Weights of a small transformer language model.
Size: 11 layers, width 160, 4 heads of 32, MLP 448 GeGLU, vocabulary 4096, 3.93M parameters.
MLP neurons of a small language model. Each row is named by its layer, matrix (gate and up: input weights) and neuron, and shows model dimensions 0-159. Each number is 128 + 24 x the weight over its row's rms, rounded and kept within 0 to 255. Numbers have three digits each. A neuron's up and down rows have the sign that makes its largest values positive.
After each neuron's rows, "fires on" lists the tokens most often at its 100 highest values on Wikipedia text that the model never trained on.

L6.gate279:148161160125145111159174161142146107100185077144162110125092139164167115105119121105139163088106161110165086094149091142135130139118147129107131139127119060121129063115114122139137089138106127129128108104104149123148144153164127150108122103124149140122130160133115113165175118117137122144099105129121147135115150128086126107132136125157137148110113136141122122139080148105119118129117158132117055133174128108125141079067149138135141163112113143133093116139102126136095141149158141
L6.up279:146109114116128105108105095140140156145122144116119136144100139168152092149147126146131135095176155119127140147165104166141152098109129063159151111146167157119080136113099112167138076102108130170115159135160148129120173119118145132145153098142111154091173138100075130063135119119143119119109123103130110155137146145112153141120137136127141158118128116178096154157135183130128142131144157121116127113125187128158132149163134100131144123139137144151137108207110139146124125125121134
fires on: "′", "°", ":"

L3.gate262:095142157147110134122155159118156113111093179152132135113131110140094140121151102149140135139135134133123119156131085120139098158157122099144160120138139140133149110136126121141132097104091131149145102115149108107131098172107125135132178106130106108124109143121107118144172116101136082156187177154145174092119094114128152126073143130102142143141135120139119127143120106141132125131131126145112111125090086163063135153101135131143178149111159170110119207152130121099085178131147134
L3.up262:123096160087098142096130090110163125138077138176101130165123112157124136109169151077126155108127141137085092165125092122126133127137177137142137078147113148135124066106145144131122112107127153130119123140100121074160126114111093162135114062130132122095132145133102091133104096109117108157143140122127112086126120119131145117117123126115104117129128127137127109130147111149123148123099173147137123114115116126115106086080140134102135158132131092125138158148163122143115188093187161
fires on: " al", "4", " born"

L8.gate102:157108124130158132121157173098136069123142137075114144128102138119159112100170124127153131130124102140161170139128125142135131120141118145074111108124159137119116135104118097115139131118151111133130129116128124159123116131132149126121122110130115166107083105096111144146175128127142123112105159138097100149111100070134101103070111149139127150140076115188175128135146121113120122153200131175118162138139121121051123137099086144148093147114108128116101154142101119128121151108158106
L8.up102:131098177166090093127125111130119116113141131165154146109148125118105094151121142122121125129168098122158155135114135144123102093111111105131133123108138162160091125113151114130127153134107132095126079121138150138124099120108103124120100130118149139128107107094184111133135096069152135131162096086115135141102141126126128173050154131108114101132120169134174100077120145155106154191132153142153132111155133166129119148118078162141121120134113177120160113126134084124137145156154150
fires on: " not", " reg", " rem", " hold", " contin", " maint"

L3.gate390:130071162157147090109133167135075154139089166140147131160152135071094128158106128101102120128158126114155126171124140152136123158128124120133093145150113113098130102114117131131164075179162137137127135138151158131139173110144149112150116131122121118095113155119101122131111104111184084128099121143152150128140131119178134158118109106173138126125144158139131136145085136118088132152097105151100167141135125115128106108079142106159161118128108127100166086081146140133136101105115132
L3.up390:151119096112101121128141105146126142113091136144121117126115079098101103156116123156113143118155112135140092137129093120182137147104171148144168113162120170124134111143105134115135104143122104120129146125153107130125174121102133086104096167158095147111117132159097097117146119143124092100120130123149143169141108105163092156098133124120132105105136134144143160151126176181100150112173076123141114192138096138145153129141101144131141117149108107067157131159133136135140176072146122
fires on: " St", "er", " Tem", " San", "At"

L6.gate16:188139119133160145130163160106108156114144111104108125123166164108164108175156145113134118116133162136126101136162118111135172103115124159140121145111135133132098077140121121135121086120104163104140165150139158139116117109144152152123116088160100138113156122103169150132170127104092128163148188183098121135087154077124168092150129155136112095125134131155103147116101126119102151129154162155149120178158163134117147135120112147130173132112109118169138108141129141162113113151131116
L6.up16:135119128130117126124071139126115141127093112142171113109135128129113111161174121141112149081172128121122120132120121103135156088126090160135093172132127084145137146120076093163111102126101140092109084132133144141155094110129145129089145109127146103106157146129120151128131133096089111129134127111117108148103152134133166081122124125194178113126150137153118153158098153148072128165131120125127132111168141139132182151091150136122185150121117149099142135131169157146137135101138176
fires on: " |\n", "′", "°E"

L3.gate112:073148108110120149124126147166139148135113151148102138106088089169148117140144135158152134151177117110095123165127120133112126189136114113094134102123115151075159101107092157149154091105132148140117110116132139115115107128086165118147112112072125151114132137105137114127160115111100123123119142129106162146112127088115102131136173130118062113139145078143124136119142101142132105146145149133107111127110182172095098109148106154108137140073139099124073137111114143101122122159159103
L3.up112:131143135098131122139143199125138184126084163107122127106113091186143127171139158158137132107126136107140118154118118154134120150133134139108132146111127134097140118109107127133130082134139118142105102118171156118074074110133144122141137120114142146114129121118113091136129150137089142128113158128100134164104104100136123134138200154131123122167157068130107131146128120135136152133108136116108143097127197169117110114136113152104148169076112118143075172127095119098105151120151107
fires on: " a", " A", " another", " Co", "4", " an"

L6.gate101:121123121109127132172168150123165148114110145134130107113132104107150139121115107142121114134146079136159135111089154136083114158094094111091142158091124127118135158123136090090095087089156093121089137106127125147153131104172083101122147155135146094132136148108083091141128152109134156137136134118117126114141162141119134118129117147125074130132113094119148131141133147111142120120124140086106113201126118083140133159127160069114111126105080166140094153173140086138145126155166103
L6.up101:117154109089132165132144169117166131156087155083115139124121111087138131082112127146121092151131082143105147093134139150155163124106118114147132117080149155102168158114126144092110109121129093147096118145143130100132113095179149103096140141095100096129131119130120153114120128111079109122120224105132106166127094109110128134104136143142154175097103120138169147168154135112139133082125140130137132163109123131131151141108121103155122154116154121133091135153123145151149145119092116
fires on: " l", " p", " o", " de"

L8.gate421:164145129118144157118126088148107137126137157150109126110118101144133151136123160124144120103131115102172143148127116159129149144122141163116085113108138124133127095111066167061124148138115113119148109111178111126121099128162124153114129118132125097154118124140105110125152120137110127090141112168110155176131140114178147125138116122144159121117165127118122133147131143102158169087119142126149136133093129097112140086094156144159154102137097089134049186115101169173118144164116092
L8.up421:150176183127144130117144144118148143070105162118122155106123147158101092090129145153143171140143157124110140110118072141109143174122125136155080117130134115081124125146080135119111161120141080102117107155115132132125128119159120166096127115099154110113148179108131123076095139150164167144162082137113131120123128163152109136142136133156123120138127136155105115110140146096123145170114154153132134127161130144105059093138154103120113094136135144145101174166146117116129124116143109
fires on: "′", "°", "00", " lb", " Dev"

L8.gate59:166143129131109142137116135107088140114159097115106106118169152133111102138113139110135154082125185127137140128132152103138100142106086158118170120119102166135121153168091122126123124105125132108124100112111203121103133094110153119113089077133098148103122101151187129176134134139117104150127147145141131092104139123151172146179095128167121114151165148095128111128156156133092115108106143098068144137130119147096149154115127132127162128153124092165144136141129116130163098135112096
L8.up59:121189141132117107125156125096128113140101113157135157130093124134109116101102140108137133106172116141093086099150154112145122096153154143124105149148113114106067119146158117096139115099154156063099113112149118126086156148114195105119134106059149152132165112142132133115121116133116092156138131126093088135128141101142160099142088116126164123107143152099110131138092123144111104107121123122127126141186156127142114086151143112096119157115161083142156146130105150109109113139152124
fires on: " |\n", " comp"

L5.gate344:140121124097119113129119136135118137126093095128140101153181162094109094151107102095162113124073124121146112123120119118095127105135121102159161123164102139111128117150134156152143132137133137136117098133115076128139137171136122162151109104121112159120138130109172128125182108069070068149105125111116143097143113162116183154116149136129089149071128086143127153137134116134124144130170078105154149147140114111157114097098126139143131141126072152154151136115119102108093162112123114
L5.up344:161099099117101102127129087163135137147095105128117123160156184124128100137089122128146126167084093143100104134155115114076129083105115139151127122155091146084129089123159106118126144118146162132109110155140108132182120196139106120138105143115143145131113137101152114094183124114147092138131112127130148094155118154119134158120093142153093126108119119117136148115167120137130127126170108139124166157133135163099116135102125153164134157088087140132124120087144093138117192138115118
fires on: " c", " C", "18", " F", "21"

L6.gate406:105134144087118153128135161119147106168069093151116107166177169102129179124170116107116118108104181117121126148198116108152142126148157121147099091160159102161113115141140131152090112132116144142061107102088141103182122127152113136112104081133147105109159159100142162116112107137128131146141154114145121138120130103117135116127151161141124116109149135103114153139147098098104122125159141106142110133129126166148119129084158123095140130118160125119132091120155138144115109077135118
L6.up406:117199121108167131115099085119088152145116134083134086105136134127138129132134120112141086140115114166103162106108094108105133116127079139145169093155139138118142099143141147128134097103111192147092152106184105102131113094133155111144126130104136146182123149108108117158159168164151129153148094129141118115110157118125109147104115153079163134126093157138141128129149110103117112110104142155128103113097131150106120183143088134126124137147112123105092153153144151138126128120076122
fires on: " |", ".", "a", "ha"

L3.gate302:143185094125146083142136123109140157157132131117147127103117104161136160108110121154102121093140102118151162111171184167088160111149108141135133132107146136110145150168128120124117137140101147161149146115140101111152165138167135117105149116081160152168126174113149110147130154155143150140123097129117151142160161113113116166122105166154155144152173115110136124144123120156084143123101121137106123120102143104131174109165112105173099108125149119104121071128098112133085128174146108
L3.up302:124137135158155130131106121123128163117087091107088108141140147113146150107125106090141121097117134106125132108185123197136136077127116161113157169168144127139131171134131121121112144123101154136120132117114176124103143117116142127096167102047113148105141132121090158119145134161134154137094089099107142122142171096100147155151137141134131097083139126113143145147107071152130146171127104104111125136122146137156169117124147096142086099122121161145149093112125170146144130139141104
fires on: " "

L8.gate91:126135124136131138132112103101130184142130137150089137159123130162139108127104109119126181151146107121130108090136156116105129089072114101121156096140169114131088103161109097150151148108139084146149146155125184117137104130160142141138089132154139133096163150137129107111155157145165113128104142141107159117082107119119119135131138122120155157142125121156148104085127116135090124136140159099128111131080133156129153184131101118114137111178152122153106056130134147141136091156109070
L8.up91:142173115148140112112123099183104164123116160133150094125117106125139131161129135137129176108134129122130125119113132128107116119090115129147104133179142119157125154098060143130165095114138112137150139129125137132076146179141160119159107162151147153152152144113106117128163164144145130138100133133150139145121087121152144089155165146132150135191124121103112152065095079174132114132116124160118101120115170142132150138133151129098147154136132159095168115151081096142149106139153154
fires on: " and", ".", " by", " at"

L6.gate250:103081118156104148151122148153160135088123102126162137158090134154147153182099136094097157150159131081132095143157129086118158116139146114105084125127124107179143138118101096145137175144081160134119122178108093161144174108144135133129140143139154135097170134108168113114149110151103112125141123136121137120142105139137110093174141141169122110095138115169148146152135107108101165134118174123136135132114148156143149120149138135112126114115122121173175118130132130148182089127137112
L6.up250:142169102102162125104126128150169178147123152092103158118124133136129124165150114137095115125147085171150158136126140130073097138165122122107163123131132113120098144149132148125126141094157144146113107082130140111077121140086120081103107144163124119101130114115109148121136159145135096114115178123135114108157130100094158132134103095134127158170073126132118143134153145117134126109105078149128109124137097135206108141089164157135148115138123164135114138121136137170112101105104086
fires on: "."

L5.gate264:113133095149132138137135121156142127138115118151134139132106164155109147150151128126146092156117117153164171167164123127140072104114121113110141134176095121156157100133092118131132174102119184124120099132112099140132158094161101158114159132153127129123164128092177140176153136099103099109127160121120093105176143138139159115113116148161135120102098149165125148133156094141126132147098147128165139116135169113133117103129113166136163154092146146169146120112190120141177113108127098
L5.up264:114140126152128140108097111061106130111105153130146124118054148134114097158122141124098097145140152122074149105148143124111135171188111095088139161120091139115151083120128130172132133134161147109102118135118166157132164136131089133148119117129131142102112149113146101119112169092103080144113143083114134104161106123132142104130133093095164133080155095145133088146150109144073123160111147125124147125139114141122155121105109112148107144136133134188139092109127141115119134158142140
fires on: "."

L8.gate372:132150110130147134144110186123117135122111092098105120140129093127102139139108092135141100127095099166137156118132128099120142175131134143134148126127087143174108129170132112090168093146137132076183130121093135104114170103122107107092124148147118129099114127112147090121116130126114190129119077179135130145085125141108140115145119101113121095117134113176151127166140121108175125137127125137125128125088159160098126157153115094112094117094142107180147126151123152191135129110131094
L8.up372:183088124110147133138150111143147143165139114157112165128129113110113149135118106094131118152133091127143127156138151120119089137130121118099106146107145099123136107137101130118109139181098112141139136162168110121090147098149082096151182080155110103118122137150140144148146135121138107150113120144099116156122120152138101154090106094081153133095113098133095136115103144122143118061110140132112159110079113111095149159102100073143112091066136098123103155100116144124139149125107162
fires on: " J", " p"

L8.gate129:121153202167142092097118124114098100122110117148110120136102147158107116126128118157146128138147160109129103077134111130129103086107123128106126145135081145092107119126099147135110127141127089133120093139084139187090141124113141116116139095115163118117085122118162146117094105119105143096124141132151139134106151116103095127160130122107123116134112157142136127137151165122101131167130146153125123165183100117151093074132148141123208134108146141202126122119106094117114123136103108
L8.up129:160143142113102122118122103127137136096117129130159137137128147156115106151167130133115117118120146139116078078144085133127132104098152145148166153145120104090137074105134064147114137156143107116095169102152120130155126160136157141151088138113113107167166081128151122116117081079096143099140113127167147162148101157100127115109177095134109135115159115120124123149135104068129144143126148157161104111140128102127170110116167137143154139132153090122141151136121151116088093088107108
fires on: ",", ".", ":", "′"

L6.gate119:135116146107165093116132160151091112097134063138074144126153127114097141082113088172117130115098137152105129112127129102109108131136118093129150159105125126125130122141104148133118131154125128124148155131167136082166150127120097133108136097116122153121119142135166150133168136103140139120121127089143166159152119194157133100175154140104153127167106150126154112135133113109105111125094103129153111149176143120138123151132098090117142108096139179149130164138163179116133174079132162
L6.up119:117101078114161134136158119139151098125121158095108145190123124138128089097159114158115082127117155111127117117130115109088123118137106120127127149145140126092054109107123111115140173100163037119122126114147146109130130121150138085130150102100137138109126142181100151078114119176134111133131132138118166086112114094133144124116135115158101116161134133135128129131112101090101099126104146177099136136153088133129150123156141126095123079127112126117125111096091130142115169115135121
fires on: " |"

L3.gate131:094107108103112118114153140133114115128072148145113139139194153127132149135194136142133152124165115141140113092136134129091134137133174098088117126136109153126167130093109115110130155180124089125116082130129118149133108104073107165130098127129142163123188124124105127147137156098155109131127122150134126125154097125161144132107180125074162146081101130128137163105164133115108128146148080145155157126143097149143148158140129154115139100131138109123127108144163120126161184113145106
L3.up131:134132113117113119117173105117110144108072101138135143130137126113146113138123132107085143123127121135147128124147106127117121122130132112208099149150111107112107149107124081127112162124129120169134131100139108099149149128124124163142136101114112132163138117155085152189097148153182087129133106107151112150190142197138134142123176102087180118108155135148113146104139172151134136116132123157143155131136111151192130143168106145118128163135140134101125141165142092147135160131145155
fires on: " also", " not", " reve", " reported", "est", " agre"

L5.gate68:101122110100128121142126139136113143134110111126146136115124131131097128122174112150109106138159153121118120079141104125127135138134140120152124120125146133097166126115125140108146145097124126100103105119068122135097101093131181123153102160118073123076144098089165126126090137146124075111130116142119162132131143135091096095160141121154153118130154138103161098141076116070139083112173102102142122175151101159123128157147077098139155141131125119124172155148149168093128082121126096
L5.up68:107096116130110099118151098111107129111127078097153105171114158134129129138131117107138155115151131114140135093101127128127150106117204118148145151118142108082152142109108127146174132117163115097118135139095123089156085137109177106171126156115119170109152135142186188125116126130130081099125086082145110129150175121139103117158128131157155117132179110112150085164130132152149100103132097115139132160145126129146120109136095112123108122126131156114144144114142169117096121143160160
fires on: " born", " al", "\n\n", "ir", " ex", " early"

L6.gate159:101134125122109144097141124122123108116104132164136118147161123158144106134129143142091126112132127080160178127116174132108147121110112094091096105124138122132113095120151112126128135118144104109141131167118154126071103150130106125129106143146190132121103140125130129074133080098130103115061165192115165124118076116113138145151138106134138139161103125153150148144153111144115090115107098125138126136157116093117081165107116136145140133105156082129140114156171132097114096177085114
L6.up159:098139120119120155154104119165081087138137122138121107121147127128112082086105115086114135162114136106109144164185125108147149131111123154175106106096162098136127080147118125146104131045126158150112116112104142092133095173131130122116139113153104134113154120169160126157134137159088130122104134169146145167126094096161101109115167121114139087153124120106116105110136111133101132140128135140167127155145123126140155137106122163093130155166145145127162132124107100116158117117182093
fires on: " at", " of", " since", " by", "ince"

L5.gate33:099131131105098123119173129134111193122143169154118135153138099102103110075153127130127091150104123145137161109119123119091158165102127150125132158098100114170077113124106131136087092134131126143116144131110140123150124091123076158087133121108138129137126146173159109110159094092138124069093120123114134190107097096134141141146112154122121111142126101141098104138081157130132111144121138109091141095141141105161181142103101117144104106095110164122124110106132132142130112165137100
L5.up33:137129153117133140137168098149100170121148123132103122104137122089101122167144126119108130159168123152144116147099129123127169122121096098172150121090128171090131184098113132171123091129123139117145089125142157098085128106159116135123126107090131141142109097118162112095152123147118154118144132080157113090157129139165169127135117148161101096152135065110101120133143172112123113157088131121137090123167127117120128149105072136154115176135118140172133132127115107138125121086092108
fires on: " Phil", " Jim", " Mac", " Br", " Sam", " P"

L6.gate228:088119140144139078133159126119141154120095130119102115088137117166132120174098111113096111076133117155150119108133133112131126114128156090081148151137148114126122085129111124107124137162151111122175134129091118093119122140128101167121120156100161115166116132133151169109126155124133119150109129146152128145157107132100167191171174139146107090136113151123101141130142095062131116121168116106107098146136137151128119151167192135139114132179145146107155121131123119185151130109140151
L6.up228:099136155099145124146150141096166100153143117135106156100137126110125126140077088122128113180107101176152097101128122101120100148138138098154109123107142114137110159170180144134137147131095125135152118136142123115118164135153112152112148153129104147156162177151090148133161145108117084137159147081103088132118130126121132079144121101143119127130173107086145139140119139115157142146119111112171097183116174111119127119127181159122169091123141123120115115130135201121126134143122156
fires on: "a", "le", "ai", "i", "u", "e"

L8.gate374:154139117114113107124168118114106133126163131135160128111127108158098117193118129106130164157166116135173101102148158113117148138086113146111129126121109106135093121127062121171126149101172145101140065134134118090155160137087138093156137143118185126128154125129123110141156153131097145099127097088134112113131084168095115082144120112099112124107150127118112083136161139113118155118148125102110150124138132150164119094120149114129123166118122146116156095084136124095151075142137112
L8.up374:119127137105114158128146112110115168137138165141186164156135171150116172142103129124110116160107178137126135093146128125179128098144147126154149072155126116126103113144126120169133135162146143134132110118095128121135146149142135154077124134147155104087153109126086126173178115115101145132108110148137116100123144128132165094120114135108139181131151180145120139114144076134130120143164100091139174145127098113111092140136129127139170158140110141155100119126141079128110102136070103
fires on: " m", ".", "\"\n", "7"

L6.gate318:099141075123092101107144121126160152118097105123117084119116152151145122148123115155131091063136147159087127183121145165117146157137088109146116142166160119122113083125119105140154154127141135134124132143162145158113114133086125115140124129104134112150083123109089132156113139164101131137124113093128130171155128115161159130139134089105159180148144165119090148137177109149137069128152145126167127148132114139135140143174134131093120168125128108086096124099121157135092152117145130
L6.up318:096126128137101129133149123105112139144078131133126126130130077136117132121104139154147106080150138120138166129114114113096123148129115085127108149156138130135126145131098123153166111168087132126087100116145144106102126181113133133130128125115089128108130131167100147141118155109122132112162134136174111130123067118110146171134156146111134130178180155150102122117128158145164189125143127099147120111112127187130084147115148133096114109166160183094124115160115139114166163067108125
fires on: "a", "Y", "2", "4", "S"

L6.gate53:141146162126107107156123115129125128111106142151149152153107133126167116153094136126150049088082140109132092147145155077128147090096153170088129102113129124135128151141095129133136094121135071137160104087141092100140104123121170116153099162133154118159154135128132125081116137148132119135154092164139139140158112103108150135131139142106087090120128135106110143105152136153075151105161162105164120132110135122098118132123127141112122130145146130123148096115104115108077167142069112
L6.up53:156121144107140101145153122095158085106119124144132139129122144117107140152110139133173077103112120124158121062186146146141079117110093131114119090115107097103115155135065103113122125145137110098119129118140112097115119121101162085095174122124152113138147099112122143140139150146107110098156122134072105133106103099143117103124165100152154146140083145092118112158076118164142132149184121135177161123129123118076118127121154122121122122144126110159119112109120113140090156146147125
fires on: "a", "i", " |", ";", ")", "o"

L5.gate404:131151166123111102126149149145150167145152143099126135106108148150136115119129104111151129124133125139110118130145150157078086151118163099165145114147122120135149127153132161105146108135115122146105161123148113122139093162121128142170129105144137112089133137136145113118103110094142160092107113185116145119123163111122150119117137130157102118050113156171109128137157127115123146170104132124131186140179067109138151119190148115143151087164135164096109128117097156155155152164116092
L5.up404:122143107107142160094119160131108115116172100125114093125121137157109161127112153134113115109131155115131153163183112132097093108157103131145119102135101095147131132131127117154129128125126151099150170130077196115114128117127124127109063099140132151113115156127138117105121135114100116123127132132089143166154122100118193124135155159123120130159124145128184133132135113111110126116164162102131111133119124142107108088105195192178150138132147130172154107120126141124138103077145171
fires on: ".", "′"

L8.gate200:142089129132125160103128091144127077117147147116159171132107117128120130127109113152140105068157147112105146171169128112084117119140111066130128109148103132164110167138121088149071152119108154148065094100157123154137163120142128110150156156113127129144155144104143137137142124095120131118114145114201087119149142116131152121133119091163122088151117126147122140136118110106155101123094153146148166106128120102109092104146119161168108135133123106140151123092114114161147139082131138
L8.up200:106128102145093094098088111138108135094114144118117145113119097130130110096129148108127120143101058186093161168143153156179082138098078141096151133164129114102144189120164141104101139104161144137125100104146131165142166108154124112136143141120095122101095114109122109105155138128150110102096140165164142179104082117119151156140173106140120113134139117077119109120150145143160147137113110141136133139136156120137143119129139124093125152124109129141155123108107094161160109098129116
fires on: "."

L3.gate303:121125181103117142121153146076146119117129183169146104152106114133076147159156127164126119138106147159137140112141123102129145179160092125106160156105140098099119139170118126127146076132098097134135128163129094154129137117109138124120170105134120148088148095171105129162131134109112163115131147129146113072152117165130095137069144111117113107139105121112129137132095099162123102157126134099089162169105140143094120073129104122140153155120132145156140137116124100078145133122141120
L3.up303:113127153108132134107129177134171127135107149117207117097114134159141102120112145080131127107106174122100116130138125116102155162120103115148164105100140104109092144192075160091181126119099123086121130110099096142109150168143134136172154123122116169128082125158129174148110120136089139141149144120135122107134122098124106140124137140118127108117082079172139151119132095139127108111145129113122145156141140142133129117144148167108130135150113132135149180146085129113164112111136165
fires on: "10", " \"", "4", "3", "ol", "8"

L3.gate117:140089076132111143103134165133147132182100163156079150145114165108148139105117145106139137089138105129093156078124117176090106135148128176156106121173097125124117154110115096121143121132152169096137111130189104095151118133155153131136119120157124132092154100127120148111136134149127068123130121092090136095092137167131157118142133082125152125104094095106133129157081113104109124106133111134109085131132121125147153122141125142142136103129101105122147146111097107098097087107136120
L3.up117:122132110127112145121095132127121153059153126123128168150122118151115138148126112182117068141167088135136158155130144087122151100165122121127151136174162129109085137148106136130107080105130081128137136122094125142124117151143133134132141117109162143133139108139102115104132167115115071115105092120136072117129139085104118122131107124102129126104157127126108106121101151137136106139134187154183150146160125173105146123126089150106124135139111082139106145124106123177163153180107120
fires on: " ar", " Ar", "ar", " re", " hy", "Ar"

L6.gate364:119079179129126112156136114139080128151111158106153073100091121143134122123155101155135179102115190137130136154133109145128084148118121147112092114092071122144107107154113128147128131105111135141122147163125131132134106102086144129098156169147153089119103137097087087147129106127186082163154108135098140137154113116141176133133175132150174132144109126137126128116166130123152159132121160138126143134117114122117107141154122133147101091133130153142089130116138099105129154161156162
L6.up364:135145110123148104100113059123127128096088102177152142130110126119174117120153124095150131103116146134138101156149116128147132103100089164138153122123129119123140118127099107096120120150091124125109140117167103164140161151112150109154126094133070107154132119099108133150091099152159068122093124101091145091082144148153119184138128164113115146094131108106127133131151097117166108137083148119152117181118119127133107174102139174144117145169101134154114122140131133134091110150128129
fires on: " un", " Al", " Un", " al", "al", "Al"

L5.gate102:117148156138080170123132160150136130138143106152110141086132160107104110152169133153066109155110140115122145128125108125131166145122125129151090123143110131159136121143083136163155131110124115133133141094097122071133133105144151108097129106121123112135110102149114117151126133148126167152126160151096155069098139099154181112165128137157134096150097148140145170107112131145122114126152092110120107123146105069132134138076127183183163164127113121094149128146156139111138123110093095
L5.up102:083128142131135161133183139120120159161121124103098115124158128113172139155141098105101129132140105120166160141147117158141127112132148101181099109101090139137095163154099130140184130138148127090116133129142154143130144079169161127132103134119132161156155119153123103133138110155098157152156135135098093100139124081111175074134123121128131105177115108137135141091131149116131135088161150174094123087125139079121146160152127162100123142137180129142137111131140111130162132108163127
fires on: " Candidate", " producer", " manager", " director", "irl", "itor"

L3.gate147:111161141145134138102103150144112120126136131118108141110111110120123137116104116159150123179161133173128155107167141107111117132151134100175160118147114134133105141154117145119136123119116164147077181089190163155179138138137144122123130073138119107119065138164171140169093125112152128133159159136127151135102102108160109087109107135134134102119123124153149147141154146112139070098104151126167095133089093145175143126129124121095130154106077125144120101149154111141128140150147137
L3.up147:112156101122151134115165133115115120179127156147147108142120158109095124101129138112157160127138148104164133082130092118084141125177100106182149107116142101155131133167083115166136165130092126128120143136153162132137088130119143114107167094157137101128104131125103124152087100164123100110133124181137165123124092095157135134151134132152121097136111145117130130132160126077161113097111128118097132104101098120112134082069105155123137156134090120161107127146140128143095125111176161
fires on: " |", "."

L8.gate164:107134115139150124142161139154126152088113128182112145132149135134142103161133108107108120122157131112145115133164131104071124151122132116131159106163104110170080074128112109179107117122080117118144094106139150105135127150121121132098130143138168089096144111135140122135136141104145091113111107145160094173117133108112138167161106144120138108119156105082115159115155089164137137111120124145091160149158148158114145109121211132146130164165110115122148126114119135116111111126188087
L8.up164:112121155143168115127170115124099096119086118175130119088167087161136136137125144094134173152136137085137140127086102141115155120127139100122166110172132149186104126133106151121150111170092135123143101106095092160108140134112159143104124133115117146152117125144125134149092129102128096162129099134154134140129143148165117144163154154104116116134175146149074108098112164154115154155102105120095108116134124156153160135146152133168102135135165141148072141117160172140138094114149128
fires on: " K", "K", "-S", "Y", "S"

L6.gate111:151095164124113089088125106126131146142122108151112140165127138107142121176161127084141104131131118092134096130130105118110143125165163091146107167113076142107140125120115173159112137114120116163099137149142100098125097128115104191157135065119126119119127095086105112177137111103096146122104105102108145150148129123100103155128139132126104107119158096153122105103120139118137130102091114086124103101115100116101108151130124154116165097131135125110125182128088100116068127138123081
L6.up111:143089151118139127143136105142091119105069115115179170131163113170124149115101101120163066137164144148132126115133105146139107196127118127143157118121152168099149118102140158131091101102112105133127102153159136126142113094152096113099114163114128118128101123097166106133113132131109166136108138129103099151136127143163122109139136124124104119100129125152133132172120149185150149106163119122147101133103147108099107140120121152172130185093123143061093132127135131126139104090100108
fires on: " a", " became", "omes", "a", "ed"

L6.gate147:187116102101110155128125201123133125182140108126103145137116124110137176125119099109108120138139092073139169115173131130168132130143124098129098119114120133096161158124091097115106096143106116089096133117091111133102132134123151115160177124132140144146161111070125151152115117138158091121147133135120145113078126139135152143099136119102109148107111114145088146128146123113138089130118109191129126141125132114077122151109109112120095091169135156145130143156138162119134093147169116
L6.up147:170153159132142149156154158103149118141112122140122157138133157134125104101108100156102098143158106136098157133132143149137105115150143151117108100150145152161147098129102101102097120133114105129123105102150145100146123122126113095112109137145103072140105154152119143143125084109114194101104163135160110132098146152178087117153157123090095155101100120137134097124105155156174144091079161155150097111107167157160157170142167161119132089148145120126142112122104109106125104130138105
fires on: " cont", " conc", " of", "'", " he"

L6.gate220:098103118153108120073157157159116110117147108112145096150175119088095148138146132107087147118142103125158138178114138156136129111153089132136118138176126117143148105114123102114123172099115122146135127141081115123145170131097127104143128152143140174093141090118125106114122079116127114130146135125103149137113139166096161120113149126104151155148114142144116168153146094166142124132124162141145138161173119123130115137165128170055125093132115140113142119157074087132128144156179147
L6.up220:110092142095070096145142113156118124106128095100155109150163102146109127119151128102149131113163151131116145146124101139186126148119146105130125119129163134143121132115161137120100113138161157088140123161186113135159114193140134141122180113117134146117108169129137115129096078119083122135120123116039072125155114121114130137138158153108099137120140140105145107141122159157117116141147122124153131133090127134132132110149146151119146105094097133120074132087124150160083126126167125
fires on: " to", "'t", "ually", " never", "ely"

L6.gate135:096125149140103129111171118155105146104091099155113102154103114135155132158126116116147124129156098143153150085102092128129137131120161090107145152118106162167104142149130098148123134133105128119102144112108025105157119138124135135152120116037131131125120145105122164108123135125132163124151118134136180143128117159147150128164137146154123129098159129106128143172098142110099156142150140124129090156118166095108160167154152124150098125121144134169115103090119139115151103116134094
L6.up135:090084161100139106163141154150104115099136139107143158101132110122150114160173112151100103131148124131118140124149098133119108109120149178123136109162126097116130068106173135167128139108141103146119159147164122148120163138103106137132172081096124142107171160125137171092122081110146119135087096139097142109116168104141107126181121132133131116103117091141135177123140150113121142118087148166105128148090087136092125113117132162171125114129153118113097131086120119133163116126149132
fires on: " L", " G", " P", " K", " J", " W"